config = dict(
    vocab_size=16384,
    activation='gelu',
    init_std_down=0.00173,
    warmup_steps=347,
)
MLP neurons of a small language model. Each row is named by its layer, matrix (up: input weights) and neuron, and shows model dimensions 128-223. Each number is 200 + 30 x the weight over its row's rms, rounded and kept within 0 to 999.
After each neuron's rows, "fires after" lists the tokens most often just before its 100 highest values on Wikipedia text that the model never trained on.

L7.up392,183,130,269,185,220,248,224,214,199,217,200,225,227,238,248,213,196,159,203,170,173,183,257,200,188,163,152,197,152,247,197,134,228,243,197,252,190,223,202,141,241,208,172,218,214,190,154,209,202,128,210,237,210,206,134,194,174,239,163,245,223,267,239,193,177,179,159,179,214,217,221,245,219,164,164,221,185,225,155,200,161,156,217,165,167,126,210,177,170,194,169,186,219,174,185,174
fires after: " ", " in", ",", " the", "–", " March"

L7.up492,187,148,221,161,206,253,196,187,224,169,147,239,179,141,226,163,233,196,203,216,213,233,178,216,233,209,140,248,191,212,224,179,237,250,205,218,236,161,158,215,213,206,207,203,158,200,219,217,265,186,262,234,218,252,207,150,184,122,218,169,146,165,211,282,188,218,163,237,208,234,236,271,214,209,206,203,140,197,213,200,244,198,166,218,195,200,233,226,152,193,184,222,193,216,193,244
fires after: " the", " was", " a", " is", " as"

L4.up1963,221,155,222,160,215,172,166,212,227,217,243,244,203,144,159,194,261,193,182,190,247,221,224,203,189,136,192,213,181,228,211,147,213,196,224,183,226,195,209,224,213,198,219,181,225,204,148,200,183,270,199,173,252,193,224,228,154,172,195,219,219,188,253,220,237,211,177,224,223,187,153,248,177,222,241,193,204,211,193,223,214,189,150,147,210,232,205,169,215,205,220,185,181,247,147,169
fires after: " ", "1", " V"

L7.up1177,215,193,187,216,233,256,226,204,194,194,232,181,222,205,208,192,193,195,194,208,238,175,174,171,218,245,150,199,206,190,199,206,246,214,220,198,174,140,193,214,230,176,214,261,187,167,255,239,170,208,252,203,245,217,160,185,193,195,178,132,188,187,161,206,137,222,200,253,217,215,145,192,211,204,176,229,127,210,187,235,258,220,198,248,159,187,184,250,215,239,181,227,261,153,197,175
fires after: " ", "|", "\n"

L7.up2216,196,201,222,190,232,238,228,232,222,200,248,179,207,183,251,187,202,175,186,184,241,171,222,154,178,218,162,186,207,195,179,200,200,238,286,206,177,185,172,174,205,212,184,190,182,160,218,225,197,184,233,209,197,227,204,261,268,243,187,141,243,201,189,167,160,241,172,197,228,138,129,198,227,180,197,209,166,164,203,216,201,246,165,199,169,150,189,230,158,195,208,213,221,155,206,215
fires after: " ", " |"

L7.up515,194,169,226,176,205,233,171,265,192,199,175,192,208,202,202,193,227,218,194,164,155,209,262,181,190,207,165,220,167,183,155,225,268,230,219,238,197,202,171,119,209,225,197,200,180,166,179,241,192,216,230,213,171,155,178,261,231,125,209,246,210,247,186,222,233,195,215,253,261,227,207,150,202,194,144,260,194,144,207,251,195,170,157,188,148,197,168,208,209,186,214,168,189,202,188,160
fires after: " ", ",", " it", " It", "It"

L4.up459,197,217,188,141,217,162,186,226,251,239,143,226,251,189,151,237,251,194,158,102,187,182,191,226,193,206,155,204,225,192,201,181,201,225,222,204,197,218,134,190,215,194,201,217,239,146,236,206,223,250,236,214,218,186,142,219,178,175,218,274,199,241,243,173,229,251,188,181,215,152,174,222,206,233,237,196,156,242,202,166,158,219,218,158,203,191,204,214,212,178,158,186,176,220,202,183
fires after: " ", "0", " the", " —", " /", "1"

L7.up1217,187,245,176,224,221,250,223,161,198,197,205,122,248,156,191,179,223,234,184,191,228,169,224,218,171,216,155,198,207,202,208,210,187,189,200,228,234,136,194,207,176,202,194,204,218,165,290,219,183,195,191,174,232,214,212,176,253,226,195,206,204,218,156,196,215,177,219,192,244,248,145,224,229,194,189,225,154,175,216,246,217,235,210,263,187,178,147,253,228,212,214,238,232,198,188,188
fires after: " ", "\n"

L7.up1451,212,243,171,188,215,216,179,248,290,213,217,161,248,199,260,167,214,212,188,161,161,216,204,154,192,179,138,190,207,187,157,206,242,238,250,248,212,193,165,180,241,247,198,227,181,167,163,253,203,194,206,195,276,170,169,215,197,200,178,204,253,185,208,171,187,206,208,200,209,145,199,159,216,217,237,250,125,158,181,241,212,184,154,248,146,128,220,190,182,237,261,159,225,176,218,217
fires after: " "

L7.up608,227,228,198,200,212,227,196,224,205,234,190,200,191,157,226,143,216,225,201,191,183,159,204,182,195,232,157,203,216,205,237,177,207,159,204,186,216,202,148,168,219,196,147,234,192,200,208,170,232,162,200,234,178,233,177,190,216,187,172,204,196,202,171,209,204,252,196,222,172,180,243,172,167,219,206,238,256,187,167,235,193,230,182,173,189,199,140,168,198,238,238,213,218,123,226,214
fires after: " ", ",", ".", "′", " ("

L7.up369,225,171,163,179,184,233,186,263,183,205,171,177,199,180,176,201,268,230,167,213,215,261,228,204,149,196,183,161,214,223,232,250,237,189,209,210,237,219,210,172,201,191,176,240,226,233,257,242,240,180,193,206,220,190,134,220,174,209,175,152,180,198,169,162,242,258,198,190,193,162,209,189,159,197,164,191,227,222,222,207,188,191,230,250,213,207,184,199,220,194,213,186,182,197,202,205
fires after: " as", ".", " ", " (", ",", "-"

L7.up37,215,168,216,156,243,190,194,189,144,206,190,157,162,163,239,243,248,225,184,186,200,250,212,218,227,207,141,161,197,212,187,231,194,197,218,232,179,196,147,146,185,173,177,217,198,215,198,150,221,167,181,262,190,186,117,205,206,234,163,210,239,213,200,206,200,239,221,246,161,223,184,237,209,208,188,185,172,217,115,266,179,181,204,207,159,168,190,202,182,249,185,181,135,157,199,209
fires after: " in", " ", " (", " In", " N", " out"

L4.up581,211,215,269,211,161,214,199,234,172,185,248,220,210,165,140,170,193,201,187,192,220,190,284,197,242,213,215,257,179,201,189,173,239,161,187,166,243,165,216,189,261,181,226,193,218,177,200,176,170,217,158,136,236,177,178,200,223,171,224,252,240,197,151,198,179,143,159,207,201,177,198,168,215,205,221,183,207,220,195,245,245,194,139,190,189,198,207,211,201,226,235,205,188,196,206,231
fires after: ",", "9", "7", "5", "70", "8"

L7.up443,232,149,201,202,192,199,196,188,174,198,206,147,209,211,203,202,234,196,160,221,223,238,244,218,216,190,199,217,241,221,236,295,246,219,211,195,203,194,198,185,216,193,233,261,165,206,250,197,189,205,199,194,266,168,177,149,158,201,230,183,161,191,228,243,149,259,184,232,204,209,137,221,268,191,195,180,170,214,173,206,214,239,179,286,209,228,175,258,242,256,162,280,201,170,198,175
fires after: " \"", "H", "|", " Ph", " Office", "-"

L7.up395,211,238,180,216,241,237,230,223,252,234,224,225,190,184,133,234,264,211,226,196,213,163,181,195,206,198,177,224,213,215,205,259,216,202,212,226,195,281,223,145,224,231,234,239,191,149,219,210,221,162,193,205,241,196,199,166,186,200,165,215,159,186,207,204,182,202,171,176,204,194,225,195,198,195,219,199,194,199,168,260,265,189,203,205,147,179,158,205,145,231,178,231,184,170,170,194
fires after: " ", " Stadium", " Bas", " Mont", "-"

L7.up1607,289,141,208,193,192,154,188,191,258,204,218,196,161,213,170,117,285,175,230,191,203,186,182,221,215,188,178,245,193,190,209,173,173,213,158,180,223,190,220,166,218,200,235,235,198,197,205,188,209,242,176,240,205,176,198,199,238,134,166,158,219,215,203,169,167,183,225,189,235,163,199,199,163,189,214,226,276,197,245,225,170,234,230,240,238,137,206,194,178,255,169,178,175,208,193,169
fires after: " |", ":", " /", "."

L7.up480,224,149,242,157,264,200,213,165,224,149,193,214,197,159,193,173,249,229,193,125,195,239,197,223,174,248,149,234,197,194,187,235,212,259,205,217,140,178,225,207,165,223,225,279,250,210,180,216,215,180,194,273,189,224,191,200,228,143,246,196,219,182,170,223,209,240,182,204,209,209,193,215,231,205,146,189,177,155,224,238,194,228,134,219,220,160,150,263,230,263,185,232,243,201,175,180
fires after: " was", " as", " a", " became", " the", " an"

L4.up824,156,186,229,157,171,180,177,217,210,196,150,230,194,173,231,221,179,212,141,205,273,198,246,191,226,201,221,178,145,202,226,125,204,198,207,210,220,166,233,168,176,203,161,207,176,176,188,221,194,239,225,220,236,214,193,205,173,196,189,154,205,219,218,243,224,219,188,223,221,151,198,205,202,229,202,209,213,194,245,217,169,181,197,191,166,186,184,206,210,245,157,231,216,150,215,219
fires after: " |", " |\n", " en", " In", "se"

L7.up697,182,168,179,242,221,272,201,186,220,172,160,188,202,273,189,186,224,188,218,176,216,185,236,210,169,180,213,179,211,201,229,201,191,201,217,206,148,183,224,189,235,181,166,210,215,182,151,209,195,217,269,194,230,250,99,214,158,152,175,166,251,205,175,184,269,227,262,249,176,208,195,198,197,279,197,243,163,203,210,217,235,234,163,182,211,141,193,163,247,221,220,182,196,160,200,202
fires after: " the", " No", " |\n", " |", "1", "|"

L7.up1497,214,251,213,240,249,220,256,200,220,191,186,143,156,196,173,198,239,203,188,162,225,156,178,177,216,179,200,230,185,195,192,208,248,206,227,268,230,199,261,189,235,245,145,268,179,191,231,226,209,174,233,159,217,205,177,157,203,162,187,237,225,213,205,161,211,270,200,185,284,228,188,227,187,199,193,210,161,163,198,293,239,188,201,253,202,169,175,197,238,239,176,177,199,209,117,215
fires after: " ", " it", " Sch", " Mc", " (", " ===\n\n"

L7.up270,213,213,229,229,208,182,188,220,181,172,191,228,151,192,211,191,211,156,223,177,197,231,220,227,218,180,178,270,179,169,191,192,204,241,244,211,251,196,203,199,226,219,252,248,175,164,251,203,242,218,209,191,205,223,200,241,205,215,201,215,198,181,204,235,144,237,202,186,250,141,247,216,182,243,192,179,139,234,275,223,198,196,188,220,209,183,244,201,168,261,238,217,229,195,205,235
fires after: " on", "On", " |", " (", " On", ":"

L7.up75,248,126,159,183,252,266,201,232,160,204,176,206,211,184,198,213,227,241,128,184,191,234,226,183,205,224,156,199,158,193,198,228,210,214,143,211,221,192,214,182,239,217,218,213,207,167,222,223,160,237,220,193,256,195,252,189,187,192,173,208,195,226,184,223,209,190,193,209,200,192,263,146,228,210,155,198,144,145,154,187,201,225,169,241,233,198,125,196,178,204,195,256,176,213,168,202
fires after: " as", " the", " and", ",", " became"

L7.up1540,247,216,203,203,224,230,173,223,152,252,171,228,148,149,164,144,234,220,196,240,210,253,215,199,205,193,167,204,172,204,183,190,216,226,250,201,229,227,212,172,208,212,195,232,223,157,148,172,228,186,241,185,208,161,187,226,184,171,151,219,242,254,249,214,203,214,210,231,183,147,211,236,280,248,211,190,175,247,286,221,211,208,215,212,226,224,201,190,207,188,184,195,246,188,185,221
fires after: " ", " W", " Rio", " H", "ä", " Ho"

L7.up1797,194,166,174,155,215,264,199,157,226,234,182,169,184,173,247,211,210,198,203,142,223,201,216,174,194,210,162,212,203,205,187,207,256,236,212,211,213,202,159,230,268,238,138,192,199,164,211,206,177,204,186,215,198,191,203,194,247,173,198,209,202,223,204,197,159,194,220,242,265,224,206,175,183,202,219,183,196,219,172,248,189,227,202,162,191,255,183,192,206,203,166,176,261,186,186,179
fires after: " was", " the", " as", " a", "|", " is"

L4.up1060,239,198,211,212,220,173,227,248,281,224,252,233,176,220,197,233,176,229,203,122,191,173,251,177,235,119,206,185,214,214,190,155,181,179,156,231,196,198,235,217,148,229,204,245,205,177,215,224,198,182,228,249,188,188,181,188,162,184,203,238,232,216,216,228,181,163,242,190,247,248,152,214,214,224,208,203,220,203,184,199,201,206,182,198,248,161,186,278,177,222,290,204,189,187,187,173
fires after: " ", " Dom", "o", "am", " M"

L7.up1641,203,180,136,172,204,218,259,245,200,152,152,201,151,180,171,229,252,229,204,206,222,192,159,248,220,166,198,193,166,205,184,244,209,235,180,258,159,210,239,163,191,180,160,221,237,189,240,190,196,197,218,181,250,205,188,199,216,148,214,204,208,151,230,162,237,218,232,146,268,286,178,229,210,230,191,251,140,184,207,234,192,215,193,183,210,179,165,214,212,211,207,214,171,216,216,195
fires after: " ", " the", " \"", " a"

L7.up327,223,145,302,196,201,166,206,202,218,235,183,273,170,189,190,240,160,200,232,195,242,176,246,204,253,175,180,212,181,227,198,208,268,238,222,199,187,201,169,225,235,207,220,169,172,196,231,157,219,227,188,198,194,190,210,201,153,187,150,207,194,223,251,216,196,170,189,249,229,210,258,198,260,223,197,232,237,169,187,175,196,188,167,266,196,224,155,165,221,236,206,204,199,162,232,192
fires after: " ", " C", " of", "N", " Sub"

L7.up1418,195,209,195,213,178,223,224,162,223,249,217,175,191,199,210,149,169,221,201,204,165,176,215,201,215,198,207,248,191,209,231,162,187,219,205,256,183,171,197,205,203,229,144,182,204,142,250,183,237,178,199,194,191,236,222,181,235,192,227,192,252,245,180,204,238,222,168,230,243,194,287,159,161,237,141,219,223,201,185,229,271,168,225,247,197,152,181,211,211,171,159,186,242,208,175,165
fires after: "==", "|", " the"